config.toml
n_layer = 11
d_model = 256
n_head = 4
n_kv_head = 4
head_dim = 64
d_mlp = 1024
vocab_size = 4640
activation = "tanh_gelu"
norm = "layernorm"
norm_place = "pre"
norm_eps = 1e-05
positions = "learned"
qk_norm = false
attn_scale = 0.125
bias = "all"
tie_embeddings = true
parallel_block = false
init = "normal"
init_std_qkv = 0.0272
init_std_o = 0.0058
init_std_up = 0.0272
init_std_down = 0.0058
optimizer = "muon_variant"
lr = 0.0109
lr_mult_o = 1.45
lr_mult_down = 1.5
beta1 = 0.9
lr_head = 0.00707
grad_clip = 0.5
warmup_steps = 200
schedule = "wsd"
decay_fraction = 0.781
decay_shape = "linear"
final_lr_fraction = 0.0
batch_tokens = 65536
seq_len = 512
doc_mask = true
train_tokens = 438600000
steps = 6693
dataset = "wikipedia_en"
MLP neurons of a small language model. Each row is named by its layer, matrix (up: input weights) and neuron, and shows model dimensions 128-255. Each number is 128 + 32 x the weight over its row's rms, rounded and kept within 0 to 255. Numbers have three digits each.
A block is one neuron, or neurons of one layer that tend to fire together. Before each block is what it responds to, as a language model described it from the Wikipedia text at the highest values.

Description: Table header column separators. Pipe separators between column names in wiki table header rows, e.g. after Score, Votes, Result; weaker on mid-word pieces like ind, ify, act.
L4.up445:095111156091141132112151111075131116125111044168127102093134116157119131116214171165117143135101152165101080132133156123195118109137127075131168153109101082108144121168113108126046128147155154127114164148190112137132094181137166150131083130118158153089164134143108167095156116076134122042083107132123158135133158156169152151078124124201134150146149177117106112132112172100127089079173
L4.up661:151094169116139144154107093102117117083112136111152177163139156121081089136111130083175099128088134166097131096172116184161126115175149120083122132184192098135128132210059117081146125107128164097104126125084170152089144145116158113114140180115139203108072131114111135128199198143102102104088130126143134112144119175185095073076117121149135168074123176142124130136054107078119148118116
L4.up829:151150115170135127194043116128084178143137054111087136089112113137076096133125124195115181135148188115184119191143106174109152103115089096098129098103112125179124106096086126143181145113165159081093167113124100125153132160102149199103173155076099168123112155075144202099050140168101152113127135131173131067153159211103125111077135093151075168130142149136088167165086122119123153116091
L4.up898:181131151160188098151158103155053129128139117122131117110142100153089103125156049131139130092144128169147081148153128189125139085122135107124112106107081135172149125109097087131153117161100127096125168132134091126036121150076126122133148111151110122170169077121110159074131129124150088191116093091142151193084144108137142149091167178177128098122126108135096106100138117150139099090080

Description: Word "as" and as-prefixes. The token as/As in any role (as well as, as of, served as, clause-opening As), plus word starts like as-paragine, ass-isted, As-ia.
L4.up18:152129116190138164153124096144113121100129124119088156158108163102102151135123212096088163100211132118078180155156198089090106092173141087122095167110123082160172188139130099118119129082130140173133120148185146102130111175164108113130144111128136150116159131114160042166079124138085111141119149144166116141080087151121181091151134155139090151087134112134162138122081122144128191106137
L4.up273:104112136191138162182169182143114132127159152138195087066094083184086171165117132132112113135131112136147114104174138135194112102139196140105083162146134136137206089145086097101087159079088153137080137169176175133095094108143074132129091113138135066151131156092108136121125143128144141135129100172144154142098134104158125114122118109154135145126048110161114152130119128113074115168110
L4.up331:082126129090153121211169116198130095108184148138103147146129144147111094152095150166099116091141108112097136155146175107100147145149164124121087144135155122151127156159065144116092140090124134133104086131148159118125112086124163150147158177120153142126100167104147102113127140163148136218116137114092155170187080155109088061092138157167196106096105152159141147157141150068096055095104
L4.up353:117154142193063117122113154068142143130138092149186143092124133141130145132130129124116124097126135134075076145094172112120098089083138111179124142082202117127173135131124121052125131105140141172182162123130124070167210148166106084139142119113139127142106141174162131110118133051103091075149174144136113137120136161127160093073078116146101132122154158159110150087105119148066125173169

Description: Digits inside numbers. Non-initial digits in the middle of multi-digit numbers such as years and measurements (the 5 in 1954, 0 in 600-mile), plus word-continuation pieces like the after member of, s in siblings.
L6.up322:156159133186172164094122153146102132121121136094131171117071071070164134168140187148111158133119155096125178133117152115130131139165144162122145073146099140132119135190181155116144160108158194150108154134145092146105094126161118089178106155135065177116122128158128084124128093100164077060182088112118186164129088097098124112135142149121154187090096096155113125093171089052153148138127
L6.up975:110135142115128161137171156120061094128158151141128132123076143101084058148133113172126086088043159067123156176155136100132166097138157175093110160141096107124116131161101142114116165134154146117106152068073126030149163186137177113146116134117151134093150097150167128191167075102090184122106199092107187133114132124155092134145096135176145120195122094094132121129146115086132083116101

Description: Biographical verb continuations. Function words or verb endings right after a biographical event verb, e.g. graduated from, started his, declared, retirement; also mid-word verb completions (visited, survived).
L3.up48:149118108110055163170085078175117191158163123109166082121110122075121138166134147133147157155063136161202099162123150157068138150189106127163124104137119089148144169146113182089125139040070145111121109175146126144100099095111131113076168130088119182108113188057110121134110142105093123176149098154147104169085086109118110085158091149133127165113123170065111066132210166166126108173135
L3.up136:155055126095112107100175135148113194133104141140070089117162106126162116142108093148192128147148109126104075135144096142134136146155109132158158107102141149125165150105114108156131121072091198150105132150135177074140167070163139104112090105096176155133100193120135143038111150133188106098163161174117115186158112107145109167089107086118157094113129118148092116163067100126125123205122
L3.up156:133082132062152124099126128122092107112160140113131137150169114160105058149093184151161127074146117161123077175128125118155070121123172113161167099121065148167151144097150181115126136209140166144155127089153119157122077130109154169117042144191133078120139104171099205121102145073179139147126086186120140154100144116117111141152075051104140136097182119086156121140102085079160155089151
L3.up498:087081208140187134185109103164105111160128168153118122109118123171088104132107099128110120150125105191140111082130144031145135110122118118151116169189106159066098152170112150102108146078126114154112118162168093098168153129203160149043126136136138107176162193128126107105145156097110122120045112167180172183159120131129139129080099117097136116063132128093139163072133107098160113139133
L3.up595:155106115108115098133080082132152098164121159083073101141124115097071127104182141123155118128127136109129190087104129139108113064132191142138161168140140141112178121093106117072158112154174152085150132130168196119102098116135144169134143134123110161125043131144124168125096142113162078163176128141152139154141134144121101110117105082118112218155159116092140100087170113155114142144134
L3.up731:148149176090118163188091145161143145178071117091178127147145176127185142132200118168149135192090152133113062117144099121093154146137141090133115141122112095141078094168140125130111089151124140123118087142146169138129155111115193101084082145148144108161130168139088146155221159142155064173117138111122120136122085091125132109129132076041118135176155109094185117149117102131121103168116
L3.up790:089140106161142124155059122125128126107119161115123143142152103134107142096189124157099105122210154128099135104106185140153133149131088097164100145110150114145105140095131131165133084090154095163115128170138200138143148130207167115057082170138101070103160147128159116084146201038114097086160178106135127129116144159113125128125121112129125129150077142096136136139122108114127080091186
L3.up958:111099114068129114162128111126131151129086118118138055096158133094143075103156082141154131111112126138117115175145162189145113094118109139117115113116143144206140126116124144151175082135100193128132131123143149090117118065106102130079120153108115102108088104150125105130117235157146092096214165137122099194169090075127107142118144142128151111166133166135158141171189155088126115155161

Description: Word-initial fragments. Single capital letters or short pieces at the start of a word split into several tokens, often after a parenthesis or paragraph break, as in (CEST), G-w-athmey, D-ial-ogue.
L4.up101:151123147089089181046145156186112154081108155059157093075158124136075147162143184132160142116089181099104160160163112140149090153214142107110149119170119175161121175167173128160072092084182158145160127129198112103130094142133178078157091153105185130070098128115140149083118128104120072152146119161142185159126077102081172116135101124103108091100142067132082107173143123131150151124096
L4.up240:145083122228122169119130117133102142130034102123186099124108180148145101134108176156128125124130211138151097115134096126138140153163139094146148135148107141050158092174078151113125090203170102102117102120138118106190126115134163116149086081130154120095136217141100194151189134078152158181151107119184149121133200130080087109098178096108140131121151132094076054155114146156108105099137
L4.up700:092147080135114139116059167180151143089132098147126101152165107105101151177157098099113157113086155087085134119175175145187081121147093111098144119146041078130160143117188103123076186131155109095124145057158135122158150145188172112123125116100114105078153097171173187144059144119153086098110100141109098141109110154134188108170088093073130135158121044116133103175146158134187137128119
L4.up836:136140186070166129107140101135084142152134145120075132102167180064094188081149073134126115119125124094144131182133238146099186151192116133177081122160119104115129114142102119070181111164177089192115148120152148123068119162185143110121118132122221120133110109156100155126148158072158105162149136083092151116135145118152107139071152101171133086129161132065134151151096121095130153149146

Description: Capitalized word-initial fragment. Single capital letters or short capitalized pieces beginning a longer word split into pieces, such as S in Sherman, N in Nigeria, Pro in Propellant.
L3.up40:142193089104139170069144102105163092136205111141101136105098135117112123142111090147130155138137216051132094136107146109132162140145072103109112138192161130132090130143114181155119097152139167176206129085176143171166140100094159130163178108177109097128161177148129064098116122122146098142177110132089126148185083120138085100102149094161148136141162134096132132181115136111140131174165
L3.up163:132125129165137116139143125104104121144107143125075184111129181144107115176015088113146102068114084124123101077152131136121131177207110112125078152152119143157234076116096104079134113165134159090144096114152138151139156072148158200150132129136148118140127118171066158104148082113102086119101135149141109150094185170107110069172132134128150140098118131131113162195151117073145119145088
L3.up210:158141118155132102063156168134115156117161172148161166133133111103137144157047153074171100093130096129106104166097152090147094054118166169165172100122106169138131127125076120100109155074079138111112142169047108162116217118102144133135105089169148156160142126090138151127121109095117079070062124089073175204132116157159114196048143151157097140165111103165151104122166104127141179179139
L3.up262:109118101114179136160089129150191112135144090094122137135155151134113142110096151184113155102119149162105127153092162168122104129161139128146185161163052077171138167088092183120112132092139170086110145180104115158102131170132131093132063106086109135139122128133147104094141150092109088134165124123103077132142148190110143127156104125152105158187106212191098113150061094135115178102170
L3.up678:113104106130102091095142174154147103161102144130168183128140192145153133108156171097124143056172125133143079115062099161192105116174124152112083103094109148088098116144133141099115148086153124125081100134146174143135149109148135109185139114140103128145191132053116114108124159155178069083122132109100110098177141160125142156109138179070113137115142132108071080133102083120138143072195
L3.up849:130074140163113100174116082116124187189117182148109106095127117087053151094136177116120137135124120153110122115129103119212152089154128149139066088159140158172110128095136159117172139123136087144114146083148073060193125161171085091110165107120149086097171164119157145158104102087121117139144101126113146154068145160129141120081102144156141132181094108074107083144091117150121127122105
L3.up869:170160157106081126116063151155143135135108130135094163136115106128133063084140155119158137138146091122108135158158169136168115178153070124105141137146132117102181106106138188114142088098110116164085116121117106084080182107124161095175138200133114148096182093164075159111171138194122136179143125138115074151139137153093086166059184087132133149127106099087078107105072192116127097167182
L3.up960:109140146146112160092106166108127148106209147112145154093074155133129129123099152146149110114163147185148102126115107119114203143128124142122105113105168156137097059106155097126122057117149148198112087106139087133136201152157119117123088093102203165099175108165113123142206138115173117148139104073140089145100177128090095180045125096157117099134111136099134109146143092119123140177119

Description: Space before date numbers. A bare space token right after a month name (August, September) just before a day or year digit, as in "August 2021"; also hyphens and word-starts inside compounds (ice-cream, battle cry).
L6.up167:130132104124101135147123146137095151142142130148168080129149178096111097142106112091120140152120149128082123119097166110085108137086174108123158147055089121190099116173108105098147144116107167104077076123121149108081170118128138106127147125131166074174159144152088164153077155128148140150131145172145060136160108112169088089171101088134173148175116146076093121066166115113085154175086
L6.up961:062135132171155122210136097177169087140117166125072168131105172087108127076145095106117119136094113139094122160101098078153162137127111119149136125165125200090093073092125167156222133079172117144196145153136091056141125122119155191096103162097168116137084129115116113169160168145180086118120160162138121164117078143135118135044149127166146113139130130132145045091144131113126084099124

Description: Word-initial K pieces. Word-initial pieces like K, H, B, th beginning names or words, mostly K in table cells and lists: Kyle, Konstantinos, Kidlington.
L3.up13:164121167085174089101141177113092148164186058082130177084142122080118083105144124040105131091145134075149190121126172135090215133171109155115160107138138106149131123149066146127136112121149092156196133076100079108100178165113191141137106140088113137124076110126102126083144126102143134090159168099174089134132159154129081169145144137120122143121095122114109173153055100182152146123140
L3.up64:133112078111161158118174191120111161163144117146128175073101165075146134123168116145130114118107130098075129149157149114085202175105187128162195156076127121173134125136114149121109125145093179175115122125110151077097153114061136129160091105133098121133089129125127141137169089090197121118136082177149142132135074085148132137191146165150123095117085160091157148137101064136077181124120
L3.up161:142125104151120132088173144089134114133153141147050134102143139076053155102160138100109144121125082167069116153148179147101127077221153128127153106159157167161153100160182150163086112107129068125156185065058110115132086136099103145142121079086162089154141159125178203135127126125193114118138145170113180135141133083118165143140112113133107148177100131094113148110097123171148076103132
L3.up292:143158139092173108081128129127118099141052094103151172092142119113086126199072160134138138140143130109095130113072080112099123173163170099138123123149154099094157099139062140153095151099135098196130075163112185145160183146135124064173110172173138125154065157158110125116157070147101132126081109107120127115136169055160151107098158125133160132112086175119138131117145084154133150198104
L3.up499:146123124116140177082179094104062166163113107108035108131191117084124117135159145111170143144152104156168084133112199105075093124141132148198124130119123093087204124140102108079155132138141137166116070111142166158085129183108163095128085070133099154162076152126166141151176133119119085092118142182114112164132088092138101076161097172154102139195169145186196146134111075131157139163186
L3.up561:110105086183056139101169136148093115133082039139131136106099202137129126084125191111170150103162160099070149123225130156141122144144120128127161117080132091133136152165078115154102097077143151200129086145146162119161083059107192034085116143118105136144179149157090115129141043148123111168125107159143080079090134173140117142159130084102136079157064170135121153121161081183104151123172
L3.up733:137080160094100134178125164134145143170115136077150176079099171090091146088124074135162091140133123154139120118158162150109113148159122142083177116095153142097136080213169124151042124119090135065221098158114167134234180107168127093174101117162108124134120109120145136105137124180214122116160092160101107061082144093109111125130165129139123137175142091132105107081177167090144157176126
L3.up762:157128094144133100078066104109142083199136197120136158115172115082172118102143140133111166067164131160132133122141123154054138110136105084155048157103144126101146122098140160113156192103115139101208142056112111132149074108102159138106099102135140160106117165114086134150112134099143140105094119099129139117168127122119130154074107132101105140169079081140157119154063167148150126153169

Description: Hyphens in model codes. Hyphens inside product names and model codes, usually before a number (ET-270, ATS-34, COVID-19), plus other compound hyphens and ampersands in names.
L4.up447:105121108164176144137133164109140124186161117151066108158137167137097119116126118096158104104061144119138096149111128125039158186154146040135159128117142127160122082115147159105095087068162161068120122109115118131133079143083198134090145163151147112125073122112138094178080127096176060168100178114139101138158123141170141148132178104137131180093101159137152147134111195116133100130135
L4.up756:069133131172103096090139152161095155184142099168167136116096133067158185110097109076157134104113189117155113144155129103094078169149086112134133133134137112166099143098153056093153090113148162142137165153094188166128165133109117157176172169128152144126125121100066157093155121155119119079120131121086080121080062068115108123095135140138047101090139126139158110141035068123148145147107
L4.up823:105153108132111112175139101134162174168120068142114138128148115081088154147133126171109139125079136161150113154124128011108174073169168132129150140153188098112102093168156173125162148098153128076085122077108148111204159156127136081067058091137091072111104057123136074094111117152087149138193104131129128138108156143108117130142141117151154142167162096125151122141089126099128171129118
L4.up866:081098087151136115128128122085165098092106165077155187091113114144117100116064127123108058115166208148133178141169130117096119167118162101155102135131118140066102173081117168104115141108124155120090150133093099161099170148127177151176214176166120098057152109117113099113130093118117075118142107067107055087080163156123120136104110133098115183077094130139120142124127158131193071152126

Description: Plural noun endings. Plural markers ending a noun, such as -s, -es, -ers, -ations, plus some plural words and quantifiers like several, children, different, and digits in counts.
L6.up175:137125118123126162129071121149175167172120073089148135133139112130119145084087177083160079129084164106088182085166095085177162089076156103111093133111172161127063104137188126143144108126152120130149114082087116113117109110078183138164125107094159095133130144181091146133141125140137163169184097111186144076135092123128143097116099153136117134050075110108117080222137101125132184119091
L6.up347:094081150179109190116131153186171118107186088182106134137148133081137122151159145126102086145075144152109137127170101130130101115126154075096099088094124135171120129145141149137118109145122122108163131065063115218146116188096164122128113150138143169129102110112125179138108156186177116144172108137130158072118105103112140147101136080131159143099142108108082104151132124091131145133118

Description: Table header separators. Pipe separators in markdown table header rows, especially between % and ±% in election tables; also of after nouns (details of) and mid-word ul.
L6.up398:158116124115123108108174066129052166106064073171111143078083131114145129143112079118157065091121151154105107174178143180144106162085168129072127141130159144107160119109058165144152091213176102147175117146131066142133131091186112120156089179123159097160139172199125165076046076124127161114120173136147133128084089095120135162102103163166186157131152102138099121123083106143162102156145
L6.up998:113067137102168151095137151109070147121133116178105116136102102083131113144133110115140109127160123138134135179124114195130085123130156166130119151135103129140154081155080153106126104079120069096099131119111128174071076150172134105167130050108134134137137191130093166099115134125144140093144135093132194134093066194110207180114147090145140173158123166134074084101123162207116203106060

Description: Table header separators. Pipe or slash separators between column headings in wiki tables, usually late in the header row (e.g. Oct | Nov, Silver | Bronze, Team / Apps).
L3.up436:118117109166159141115119152141170142125151073075099110127103119145155104057112162124108120137121147095147128087150137141174175117144125136106168124154045065176192081148101135060111118054162117106125126147135127200088112116075087139151180172108142123155098086125081186124194153150070110113151135137066098118123067149152165142161113144191143147135123103185078135141184119124091143156103
L3.up441:170147124128130114121100113112116121136069107138107141126136108127098140089103123145174117074157190090177117061148143135177123134116137114125116157120095125135151135085167168069128142101166121149077134140090091127126133098126131118111109145099113155144083170121125137108099106149094158075130104167148120067110126168208167172093145104097127193159120115147101138132089089112102069152135
L3.up533:102079153189194182140142106097153111120149062109113127108159085133088163172163165134178097136134115166162113103161116093131136101094139147153143124125138086160128123134105170091160105114085104129103151096164059169087134127111096108086130126145125174180125172142093122158101120129101151174122144149167063186148132129137086126139113122131088115128127083103070123145156106119111165106147
L3.up637:130110160166156158138089106136176129151131046153122112181136185145065105127112180090161113099172116163117162143138121164132154117160125136112107122157124074151056126099114120105105099089161064181118115125111084199092134155138132106097088169096123158193110122119119150137148104117118107095122127152138103066153118155161101153126156128151173150097119110146062147098127093133143095165122
L3.up696:115139178145160147166136061128165125143154135118119140099126120139132138078113123165130157105143154125112118091138173104158133072123117130145154089144144105098196149089149092067110100079128153185098086119164072193087171122101133119132176099104122079102132166156170103105108118130131133050109144105119112102075060198142153180126122173186154184127110096145125137142098083132134061149123
L3.up780:104138177153177160184167122151089110100185142102119176145152096083111116068123177172084094095155101157116100203157145072126104107074123162132115175115144085140172144126135131100088166087113128068145140142101102159117081093101097140114100174116131145146122166129080143098112116074146097123147179115130195202108107168167142080159109142134135129077140096100180119117193121083106164108129
L3.up784:088180117141113160150091085169205103101096088130153180134152182174115089137142149169136169153158109052079139114094182036171135113217093146123142157091129158116146156156069089116082173092136127148109099149158131123122119082169083201147112137129128135123155109154165179111142114102159117084132087137064114107172119143158134183137140076171129113151076147090101094084111105124150079108147
L3.up860:162063216167161158177136107147123092139110134153131128181171135138014117114129190149180139065141146114077119152183144152099108158163119128083190102155166117101169180064097109086130131101145063135135099139112128158116120096137073110163143200084091136107176115105119101106170129101145080111136143183112108063147095142155128160098108111164125155140117073129074090148141136121141125151108

Description: Mid-word fragments, "as". Word-initial or mid-word fragments in split words, often "res" or "es" as in Kreskin, fresh, Fresnillo, plus standalone "as" in "as early as" and "as well as".
L3.up144:132112157142123135144078137115162133110144094095096195086110154090150146119067137117117141151107119075126141144153158161151159227135119123119145118129107125087203090097123106124117138108166144138142101089076097122067120137181167131119135147139151101144146131179151136078144173172156097125114194112103122120128153093082165156127117157180148168160093157124135083116182103104129103081167
L3.up158:147113111099106165128086162128143065105119117078139145144118139102141170073104182099102120145134120168113197167124090147096058119144165086130125107079147139117153143122150120108141162062092119153174174172163138141095091173130119136051166164173088137119142171148162136138125148129110101091159149135077112140151163143126126096119183125175077091115106156193077161137127159116094135127201
L3.up493:154160120132147154150128172127158151163132109098183097166133167097159069089138170147095156119150080144147107128144134026104179128113189159069137053106083117135129177101122067070124097119161117132149141148122137117142098130147102142177150189139103099128138119189078096142135119188079094103160197065118116149101154122166142116139090176090145163107143132149144113161125093139088114133104
L3.up614:126144118090134168074157134128116147123152113084146144139209165086158121128058136187104081127152127158137135123061089153102111164129165098140114145089150093142171127082115149076102170122162119149105137160142116110108092182150143126142164138145157108103097141189120148145121111086157104095054101158135113078105066167137128110117119125118137126165110198121105162176088095111101143087157
L3.up624:130151142169102155199154120121089144123122094094088144195107154056126114118153088113149105111142116074095099134132142118206079118110133148129092103090110117167136180143117161102146151113096108152138129132171164148140112095141128102096153170109142078139105112146129214086093087090140151173111089162181154117147155133142157068172099105137074194120176165123111144111174085118111183157123
L3.up800:220087185105107120127103112078145127142157098102124075081075115181170099128181086145096085100122103190090173137092137145096145139102118051118137154112155104120076105122157095088080073161161159157130072157168131151110170113169116127152102185124099125143134105129092103138156149109133119134064110125113151085132059133106105096101115178149090147058158155138072062178098147084192158118156
L3.up902:103075109121122135156174179172090108124172181159124186166156090107180097152141184115110124123144138111141118121093160118092142083144087142160053164110226116070097107146182108154127137080133169150098099153138127121128126132133129114088136173103080163124129137126096101128161157116108115126069162151120143129118054183109158071172126110141182153116137033084086158129120115088090131171144
L3.up926:169077149120141114063094108121183076125132101075170149117086206123099152122143070096176137128182158123096126176119130162159106106145126114178110159095148126152164112185126126118146134151115163161074097144136094108186166189093134109109124134125175083078063061159154219117129160148139096156121083107120145113084103076131120056060101133111110145115101122153202091166148074151172156144143

Description: Name-internal pieces, sentence-initial He. Mostly mid-word fragments of foreign names and words, such as h in Budd-h-ist or Abdel-h-aleem and K starting Kidder or Krasilovsky; also sentence-initial He or His in biographies.
L6.up725:148090157104155145087169121130165166143107088147135177074208119051092138134168166099076105095100109139170126109175144153062081082108127111105120157100177163112176168121192121158082130113108127137140091125134107106164179102134125163122093153132160102126142097119100155084171123130109124110151137182095102166091126087139115110114111146151185176117128129079156152148067138132094143073189
L6.up923:112141142098165083143116141128178188146083074082130150131183097082181163102089126088109086140074171209172118144133185108160112093119162107157133131147126180115154112101169163118081209157124161148080089108137127129083127133093090143102096105071132153097149180140168138105132083140128098115148130116164118088137127107100123062156143164068164116193089144090177110180092128127154105113154

Description: Kinship and personal-relation nouns. Nouns for family members and personal relations after possessives in biographies, often completing a split word: grandf-ather, nep-hew, his wife, his friends, Early life.
L6.up110:067055156157153148094144128132142163154117147145137139146111068166092124073177108053159130141125102114100112128131139096157182117139096176122093108111123125106105086110111143174120118080127170167207120148122136156108178115145107102130100072094124123145096108115159140109116182102118158182079150144150074154145140172141135213067124170178122148153140157067238094141106101136153135124132
L6.up351:136129098101108171058153121194172125100093129072125125109156047117116080103192091141146160136082087096188119098138119168129186138128197209176120108170084134087158115113109040121182142028082162129145109160131067170105142146096079153155076114184140149074161094134149134093089147096175119125099141179147173142079094148115131162113140091164163155173167133139160120192104067110161139121147

Description: Noun-completing suffixes. Final word-piece suffixes that complete a noun split across tokens, often plural, such as institut-ions, famil-ies, c-ours(es), also km and seasons.
L3.up199:096148157138093136130165112084136160122103159064189153141137151157194063136138105065161113050118046120123159172159130135148121107113130093144145200151117139134150141083168170188157150149185111115115130180073120151162207168149115155087137116130119083095172124134144157151129081152138158092117109065117118207118119126151085159142145112147065112126115114114067135106142145154144153136103
L3.up250:129140112192123095143166088150140078176061120077149143133139105136163097087125117110106165133105126134080109171096179123148210129169120127134153101125143143168165146125134172119182146069129163123162170089137103183130185111110120104162104075133086125155152106071113102129054125125109129106132057138190133117127057127106181136099088083127123105147134078127107108144191126150177149134129
L3.up447:087114115108151163149073150210149148142167141060151123106132141146123167103082114125147110127095156118104101100142136141114148196143206133103111142154131150153200124066136115127163159128154131183120146152124122146109116123103124164167131085094150146146086119105097123087134104157135154158108135144140108015142086154185153112145081116206074118113084195106074130122126095129113121138137
L3.up454:137149159157125051147132099179140127179148109147139133221200173138121131193098103114130123103155120117125115098121090099100140189169086095171120141173128085105165169084161151092131146139090148143090166147072077160117172169084148049104131115081097067107103137146170084113085146134094172118115142091100153153118120178123107136161132098163143135106110172128099174149148106182127116085117
L3.up552:121140149185119120154131193091157118175097114117092165139104157076147113092133132086132128167087138087124131167147107181178165108143142129097109139161129106067127129154144122124157195163082112130189147105045104115160126102128143141133195140058151091140114107121124123116164118192085137147131178152146144105134156111074121141149078142127079134116157135130115153108170117103222122065099
L3.up834:098157066160062115166070104140151132171100101115080072078124145137135112150091113118067096136121171086120138047176165169148171145110104081092092098170157116123182139070125073162166099145121118140112161142132038145097163107076144169102182089140130107136121118176098086172111106148074128108141115157098154143155126170149184141166126118091180157159123130176107159124152090118125149152149
L3.up897:045129123185135132147129149103122138131055127135153111156106177149122143102055152100149149098116164092093139108103094153113155146155125189122121185163157153110124093141137148098117100127136123136112113126115075125135170084101130105138134160089107127159105170126134038109094117129110085115144174099140136051150133199105146142164174109150139152076045186106125101137190079107146213150109
L3.up943:109119094165116134095149135147152109112190093147145055122172131111139143095089108100086138148080126123127118156145160192117163107139085114154131114134140151106138158181155110109161119136127112131089129122128120120125197164093174060136150148095098161198180100095127116089083122164090136108144154121150095160104112094066112198113078117139099169079130123151064117118202087063123193066178

Description: Noun-completing final subwords. Last piece of a split noun that closes a phrase, often after of or in, e.g. for-ests, soci-eties, Ukr-aine.
L4.up86:163102153141151146218151063157095119185174081164062162123176073134115109134101087145168121159128177168139139150130112124113207122113122125155082104113135125140140146080169094191154121104110118124115076121112158081126152105093121174118154092095164137111091143156139145140147163132142109106177135119071128163116142155094121159039176110193117158149121070152116167117120119091147135163131
L4.up104:092146102148159131126103130183068098119102091161104093133148088160159152132119082069062177151151102129114137149143095153130142145136074081094103091100108191115128140110208143141211139143098201158068106100124094098162149097108089124130113103085068095154130170110107068124111138087108165110133084141117071167122143117114179134076164236105082140074078101102096164109132047149143164133123
L4.up122:110090047171158152136048152147144120150152071195098071129151127115145121108084064080150112104135049140146135172132134164133161155162124095103147110147115064094107116102172095105143146102125155127111157168141128186134139114166133064138148074081146173109077177109193102103113137107122086139128127121109162148120152114115098174044114110155129101140051094104132113072160130156136110102148
L4.up251:054177129183148196122175124156159170108219046160132128133140161105081146092150139099113125140162096145112157167177129165102152128119072093146134148187146166113096062163165116098062137182096123166092177085087145156127100161085124126122181108042143144127095179127146116104135132100096197129114121132102104099161163125138092098113111103139085125065133126142154104115174081128096064159069

Description: Passive participle completion. Past-participle verbs or their final suffix piece after was, been, can be, were, in passive clauses, e.g. interpreted, relocated, found, used.
L4.up64:091131104128115107088163128129107121134115116082116170145157104110127100100112131169125060132145126103180055138135173086128107089155155125096103153171137152117146131125128122097093123156085136136141190132162104161088156111161100131159092066157169158093121150077160210113141088129114118206109165160146118135076159137118106137200105056116063105110160147124121052170171108101156164102190
L4.up682:149142169135071092135154096090158151148162093034083175160091171073141130072157102087150086133132120146132109169158193159104086099150135115130119129102126136130200132125164190085138170148113105100084160141103160079090143152140155134152084137149092098080140070143126119137176131129142098149109109117118178127132142171171143101108106126190082124174152156106101111116209046116140121100108
L4.up832:130155100123053113101123097182189108169153119162129140098078168139119100085182145177153077158115080174051097134079128137104133213184112103145167150122089195147145108159082127093087158133152090073108105104126145125119129114134106134122129122096170164109094152128193142136133218103141100161132145136201118103122129136119165145105107094091081148161138064186098151120142092145154124117127
L4.up1019:121120118111111123080103131123143126171161105141096156091101127151174113120179129108182113123131108118149094123152100168097100150103153128174143147166186087091149118175098098088158107133154166108121180134133170136126164098116104133121178131065134136098100185080178126161107125087104043127143110110090125145057117161095149117101128081191140179113143088167121099135163164162137146163175

Description: Internal hyphens and periods. Hyphens and periods inside compound tokens, such as model codes, abbreviations and hyphenated names: ET-270, RP-1, U.S., St., Okonjo-Iweala.
L3.up194:105160134097108087137104132138092144129085189097176115111168203124141108170146108114105130134151104118145132095153118080091184125097124081122081156144066084139139167125124089128137162111066149130112118104146114145107095131142166150128132174171089159088114148108083118111101055085152147134151121163127104192108151120107116130119151124143099095159114112121116180147114131059084122156149
L3.up226:097135084090207155127175156188192117185154084161117151204104130113114136166107089151137103123078151134100098126142122073136073166092147085115141159114127119110194110132121162113153165121066185133086093160096109107106104193127118171087201109123087171108138086168102086123067107162110145097151138069094109118135179158178126165127074124174117080127164184139127149123098120137151194122121
L3.up239:087122049166068159165126185112188100090074134038148173103178115106130104115114194141065145101095126108192130128164164115169173115135117117097163122107152124115110145093090145102132196111122140155132133074132092117165116170153158154223159224107045092109152139123132130109105128129144098158083160103130096107120136125158170160133046122132115113145097147087130104149122154093182143081142
L3.up458:144137136170076110100112140130168152111055105090110175125140203150099082115111167118128167092088124090129121115113183130220157159199140113082164112158134108147099109129113185126058146037137117179094058123194044158063111164152121113166119139154124115083147169107100154108098054104135059120152100114193115153142158081124147081149144080101072101060101135084145139157141150122113120116113
L3.up553:072147099157141181210145131091120079170161133166075191135117121112102125133033149131129138104094189098156074170127145114120152131116100083169118152098128146129079136126125183087161135086119106105214149152130145165119143124109189189128164121145089171154089135118118096089152076084110130141095181190118159116068136191147157106140106127178144138098143146111095193107160128062151100177118
L3.up585:080137087226151107165142163165098106144140077170107148124127120124116174187087074102087146120108101151096127166113048159122137128142081141193103186142110184148160150139120152080163155104091167086156118136199151151132135119137130127140134143132105151140050136147068102106108106135157088077181093101131061147072170134137170147142101159162134137148131129107164119195133107051175150122182
L3.up664:127144114139125149011187152179167133083109151141128112217140105075123097146117124128085148148109110166080084156153099039139167139147191155154150135134096163122149150129134141137123179073132171119130072162089103145122091135131119179194131122172107041131099145116039128072050122104144147120089123088107146172127131069118158118119117128144166137164168183137199119115169116119155141095057
L3.up991:084138096153184106199133135136141144128106091116115189198098195120084103102085168123115155114142146161114142165110144096168213149164158111162170112085090119141051157079103111163098160101130144116142097102169127123166152101152138105113140131152105121127121128134132128102125051064156131085105128110096151138143159113143102122066118187126175143171102131140131134186115120101117184131182